Part of a small language model's weights.
Size: 14 layers, MLP 1536 GELU, vocabulary 32000.
Architecture: biases, tied embeddings.
Training: 1060M tokens, 8846 steps.
MLP neurons of a small language model. Each row is named by its layer, matrix (up: input weights) and neuron, and shows model dimensions 80-207. Each number is 128 + 24 x the weight over its row's rms, rounded and kept within 0 to 255.
After each neuron's rows, "fires in" lists the words (lower case) most often at its 100 highest values on Wikipedia text that the model never trained on.

L2.up329 [112 121 154 161 138 135 137 139 113  80 118 139 143 125 154 132 134 146 145 126 157 140 124 164 147 101 180 108 112  85 159 126 165 116 120 124  78 152 124 167 153 139 112 120 110 125 141 130 130 104 117 121 134 116 109 116 130 127 134 161  96  97 104 172 141 161 100 145 115 140 103 160 138 108 156  95 104 153 147 103 142 129 125 134 100 134 104 131 146 119 113 146 135  90 102 120 165 156 114 129 123  70 119  85 141 189 105 114 128 157 111 112 131 163 148 102 141 129 137 148 113 148  95  78 149 115 128 157]
fires in: "town", "village", "district", "city", "station", "mayor"

L4.up876 [158 130 142 153 125  90 100 128 114 160 105 115 115 129  94 115 154 136 135  99 128 112 172 135 147 142 139 172 126 188 141 135 152 124 125 120 143 136 144 168 154  77 120 116 131 128 109 162 159  96 139 103 146 104 117 128  97 140 119 112 135 145 130 177 192 138 145 136 125 104 157 106 165 107 169 120 153 121  89  91 162 181 139 122 143 118 131 134 129 122 137 154 113 119 136 181  94 130  98 143 134 113 123 108 151 114  86 107 121  92  69 111 142 170 144 160 133 119  97 102 108 138  95 112 136 171 135 136]
fires in: "to", "who"

L4.up115 [152 104 155 104 138  76  85 109 123 149 113  99 134 144 105  84 111 162 124 136 132 144 158 127 120 140 135 119  86 134  81 166 158 113  78  95 143 152 122 165 115 141 132  81 141 121 128 120 134 155 111  93 140 140 134 128  97 153 107 120 120  95 123 116 141  96 115 118 112 110 150 133 160 113 128 117 135 122 154 119 125 109  90 115 130 124 135 126  99 147 132 134 155 103 129 129 145 107 125 181 129 146  82 102 135 127 120 152 130 151 130 153 123 134  79 149 153 144 149 172 102 165 138 143 116 167 117 103]
fires in: "have", "has", "to"

L2.up1198 [110 154 138 131 123 109  68 142 149 159 130 115 107 116 115 115  97 155 109  96 109 147 112 135 116 111 140 184 146 131 144 113  95 117 149 120 138 133 149 142 115  96 106 157 116 101 104 158 116  95 159 126 139 114 137 145 127  96 109 150 129 135 114 156 133  97  94 121 129 127 105 105 110 154 156 168  93 109 122 120 105 149 120 138 128  81 108  80  91 137 124 161 121 148 132 137 162 113 149 140 175  92 122 146 123 158  84 106 158  88 137 157 168 154 158 113 129 121 117 125 114 161 197 132 105 153 158  91]
fires in: "until", "date", "died", "from", "released", "since"

L4.up46 [120 144 140 111 148 106 172 153  96 112  64 130 131 115 126 134 137 161 140 109 105 144 129 145 103  97  92 107 151 169 130 126 100 168 128 138 147 156 154 179 146 137 130 105 138  76 129 145 127  90  78 125  93 141  97 145 125  93 128 138 133 124 109  87 109 156 141 116 132 179 144 140 118 200 166 138 142 127 150 165 163 140 160 145 129 121 112 155 127 159 134 148 147 136 133 155 146  97  91 202 127 150 139 143 162  43 143 141 172 133 159 130 112 159 136 152 194 108 156 169 158 134 129 116 135 121 144 118]
fires in: "only", "both", "following", "most", "of", "all"

L7.up1001 [130 159 115  85  99 121 137 121 113 155 150 155 150 141 133 125 143 129 162 175 101 123 131 140 125 152  88 140 118 142 132 145 133 167 140 159 135  85 117 101 116 171 112 128 116 114 123 100  89 130 108 125 149 193 177 120 113 110  97 128 146 136 136 135 124 143 136 109  74 104 137 108 143 168 153 136 101 175 121  85 158 144 165 133 140 124 156  91 125 150 151  72 107 158  99 147 156 115 120 136 111 144 137  89 161 142 132 110 108 115 133 155 101 150 106 135 153 113 161 118 157 139 129  80 146 137  64 143]
fires in: "with", "their", "s", "using", "use", "its"

L7.up335 [119 110  85 118 118 147 152 161 126 144 143 147 126 144 136 143 161 139 133 109 109 135 110  96 132 124 135 117 178 116 104 119 137 131 126 116 142 143 143 129 124 141  93 125 149 122 118 116  87 100 100 165 124 108 144 134 148 114 111 103 127 146 116 130 115 124 113 113 158 129 144 146 120 133 161  93 116  96 183 109 145 130 127 137 191 109 134 167 140 134  69 105 127 132 148 133 136 152 108 135 127 112 141 100 153 174 162 146 112 144 157 138 130 143 156 120 104 148 131 126 128 102 171 111  99 196 148 114]
fires in: "on", "as", "age", "living"

L2.up663 [159 134 119 132 138 148 113 129 124 143 103 116 117  87 127 109 100 132 134 128 160  85 114  90 126 134  91 125 161 125  62 129 171 153 137 140 143 142 115 113 154 107 187 125 119  80 128 138 113 145 134 117 121 145 136 159 117 111  80 141 121 112 153 136  95 141 137 119 171 154 153 170  82 115 105 144 108 124 120 138 139 126 145 107 145 132 143 128 121 131 149 163 143 110 105 115 132 135 164 106  74 138 139 168 137 163 127 124  86 151 129 146 171  87 142 109 123 123 117 117 126 177 141 144 110  70  81 156]
fires in: "of", "set"

L6.up52 [151 104 141 122 133 123 130 101 103 127  88  96 123 154 152 100  92 134 177 195 105 103  55 136 157 149 105 136 115 123 120 127 140 120  87 156 166 137 131 129 125 124 150  88 145 149 163 113 142 122 142 112  66 131 127 148 109 129 141 153 124  90  87 129 150 128 116 171 153 107 138 131 155 124 153 130 121 158 135 177 129 147 105 125 152 178 104 115 204 158  90  90 117 118 167 152 149  93 137  69 125 112  96 139  72 122 116 118 178 148  69 126 118 131 121 105 148 129 162  91 118 133 107 121 133 133 154 109]
fires in: "of", "30", "range"

L2.up862 [155 136 165 146  93 115 158 120 145 106 118  93 165 110 136 162 120 104 103 113 116 148 130  97 151 131 109 144 100  80 123 104 140  89  84 132 104 132 148 146 110 136 130 139 146 114  80 112 157 135  96 129 142  88 133  96 153 134 117 105 108 111 168 129 121  96 120 117 110 169 100  90 111  99 149 125 117 158 143 131  96 110 123 143 201 104 153 137 115 130 146 155 134 113 141 100 185 138 126 118  92 145 105 121 125 129 138 170 120 111 132 123 173 103 114 125 138 142 114 151 169  92 113 148 150 104 106 124]
fires in: "this", "all", "any", "these"

L2.up1205 [107 148 139 111 133  90 145  89 139 149 109 122  92 171 116  88 130 125 140 107  49 112 125 103 123  95 167 105  93 136 139 109 137 145 124 136 128 151 104 115  97 117 150 150 152 140 132 101 115 141 114 155 152  90 178  96 131 143  88 128 180 166 115  78 139  95 177 134 117 114 139 113 131 164 128  92 104 155  82 106 137 147 146 174 157 126 115 131 139  97 109 119 125 172 143 125 126 139 140 107 152 127  74 146 145 126 138 182 106 164 125 155 123 142  88 131 148 161 108 137 108 147 138 151 187 137 101 152]
fires in: "was", "may", "has", "is"

L4.up435 [144 136 131 125 112  91 116 108  77 105  98 147 116 114 116  97 164 149 131 125 128 126  97 120 110 145 144 160 150 122 124  93 112  95 137 154 138 128 103 119 147 121  85 128 116 112 139 133 128 141 131 125 132  61 166 129 142 111 136 120 127 117 125 165  87  98 148 121 111 110 124  97 165 132 131  85 135  92 156 154 148 105  99 151 124 111 128 150 114  61 145 130 110 157 125 183 128  96 105 177 104 117 156  85 147 132  93 114 130 133 142 137 145 151 107 141 148 109 139 134 113 167 106 113 144 136 118 149]
fires in: "to"

L4.up1304 [ 97 143 161 140 140 173 145 160 121 151 133 149 147 166 152 143 128 113 137  74 139 117 153 117 127 134 137 165 106  93 127 156 181  80 139 117 102 155 150 133 127 109 161 144 103 133 116 152 117 141 144 164 143 145  95 135 114 147 117 148 117 131  84 102 126 132 129 151  98 170 110 169 124  97 155 114 114 164 109  94 117 137 132 165 117  98 186 138 127 107 115 133 135 190  93 137 155 148 137 154 114 182 105 152 110 121 140 150 147 121 148 150 147 167 127 133 105 142 101 118 135 128 153 116 127 130 132 156]
fires in: "which", "that", "and", "name"

L7.up780 [155 111 100 102 167 135 132 131 124 169 152 130 106 140  93 125 125 140 158 101 119 144 122 124 115 150  71 124 124 130 147 133 146 123 116 155 179 104 151  82 109 119 116 127  44 104 122 138 102  54 137 115 129  90 120 127 155 131 104 145 125 157 163 144 172 206 144 162 124 121 134 140 134 111 114 118 119 155 107 123 147 135 157 135 125 131 126 117 133 121 123 146  94 154 131 130 150  81 164 144 127 139  83 150 166 152 159 129  95 114 113 109 100 182 137 130 163 121 133 127 114 120 126 141 130  98 111 117]
fires in: "was", "had", "who", "would", "as", "which"

L4.up891 [133 128 134 119 112 162 145 117 114 125 120 157 101 147  98 130 163 121 131  54 132 120 153 134 118 156 147 149 165 170 132 138 156 124 143 153 161 113 136 157 128 116 107  89 143  48 162 157 140 157 128 124 179  99 104 124 122 131 119 105  84 115 114 149 128 113  89 133 198 137 139 139 132  95 123 132 126 155  90 129 131 166  97  92 117 147 134 144 115 139  99 136 116 139 137 132 135 129 107 137 149 156 109 187 122 112 144 119 146 136 150 158 172  94  98 144 112 111 132 163 166 174 137 115 105 166  61 183]
fires in: "of", "to"

L7.up567 [ 89 144 121 114 152 157 124 106 167 128 169 125 138 181 115 155 141 121 121 103 114 173 170 121 148 110 113 136  92 163  99 110 127 127 136 180  76 131 120 108 145 137 106 130 101 109 114 112  83 147 163 119 128 142 116 149 136 139 121 149 132 100  85 110 103 121 116 167 130 137 117 104 124 117 140 155 130 139 125 149 102 102 150 132 111 147  88 111 156 110 156 122 119 135 106  98  95 161 118 108 100 153 168  93 179 127 139  96 136 112 124 132 156 132 169 186 136 138 114 144 125 148 127 138  81 151 146 157]
fires in: "which", "that", "who", "what"

L2.up71 [115 140  49  87 106 135 143 144 116 162 178 136 131 108 152 152 132 146 108 161 138 116 122 148 116 113 135 104 118 181 107 102 125 156 127 143 133 108 143 131 153  97 140 140 136 122 159  84 131  99 132 109 122  97 104 121 124 164 177 135 166 154 163  88 155 114 145 119 158 119 139 115 145 128 128 126 124 151 125 133 169 127 146 139 136 138 140  89 122 159  53 122 141 153  99 148 167 164 155 107 141  93  86 148 155  95 180  89  96 149 143 115 137 124 106 109  90 159 104 161 119 117 126 164 139 107 133 147]
fires in: "before", "without", "after", "with", "of"

L2.up35 [124 152  99 112 110 138 167 160 161  94 112  80  91 138  92 150 173 134 151 166 113 117 105 105 117  94 143 103 153 133 128 151 137  91 137 121 105 145 175 137  85 140 129 111 107 147 138 144 132 103 122 137 146 130 144 152  88 151 171 133 162 166 112  96 125 126 120  88 112 156  97 171 172 104 140 109 127 137 114 125  89 112 127 136 105  97 141 129 133  92 138 155 124 123 165 144 170  87 114 108 121 177 129 107 103 113 110 141 184 108  98  93 110 112 102 108 132 141 169 128 162  88 120 191  99 134 100 152]
fires in: "that", "which", "this"

L4.up1238 [177 140 116 150 133 127 133 141 113  99 116 177 160 116 134 131 120 143 123 106 117 136 120 143 137 139 141 136 150 118 154 176 145 106 108 148 161 110 152 141 140 111 109 136 103  68 113 125  97 100 148  99 126 148 150 129  96 111 141 135 169 143 126 128 117 117  96 165 111 173 152 139 141 133 159 118  97 136 136  96 148 100 155 155 115 105 147 133 156 148 104 131 119  94 122 149 166 122 143 140  69  92 100 172 124 150  97 145 119 114 152 153 118 120  86 167 150 137 101 152 130 114  75 158 125 137 147 155]
fires in: "of", "most", "last", "two", "one", "100"

L7.up314 [166 150 143 166 133 146 125 143 157 150 108 128  85  83 180 102 151 137 147 143 141 105 103 111 126 129 112 125 124 115 100  94 118 128 110 143 118 111 107 165 121 126 107 101 145 152 144 136 137  74 145 122 142 153 108 129 146 123  91 140 131 101 136 187 164 136 143 140 144 120 125 139 127 134 113 101  93  90  94 124 103 124 131 166 112 120 142 110 154 148 179 153 111 147 119  99 133 114 129 116 172 133 148 139  99 137  88 138 102 124 133 148 121 159  97 109 128 137 125 106 120 133 137  97 164 175 137 156]
fires in: "of", "from", "s"

L2.up1424 [ 89 140 108 158 146 146 133 151 110 180 131 104 148 122 180 131  85 152 110 102 101 131 149  99 135 133 183 126 129 140 112 117 149 164 102 159 164 116 112 149 119  94  93 131  64 133 158 142 129 174 121 132 122  46 106 128 147 102 152 127 111 118 114 128 152 106 156 114 135  96 119 147 126 110  99 167 123 147 152 172  97 155 111 130 123 125 109  96 126 152 101 131 145  66 122 121  86 161 140 112 146 178 127 129 164 121 139 136 124 100 128 140 150 131  72 147 109 120 140 177 108 171 133 121 123 142 132 116]
fires in: "based", "by", "to", "on", "with"

L4.up924 [116 110 151 132 164 164 156 113  91 157  99 162 118 125 118 114 158 139  99 132 118 137 112 120 150 120 128 159 126 147 109 164 141 151  97  96 124  83 132 124 102 174 143 118 139 137 150 160  90 120  99 111 112  96 117  71 148 120 114 120 125 109 122 147 114 171  93 144 105 129 134  85 153 156 182 118 129 174 174 107 103 106 127 152 177 133 150 150 166  99 118 151 143 108 117 112 137 119 134 130 114 136 104 123 140 132  93 118 141 124 108 141 106 134 106 119  97 139 127 115 161 118 104 121 145 125 132 126]
fires in: "to", "with", "into", "following", "using", "record"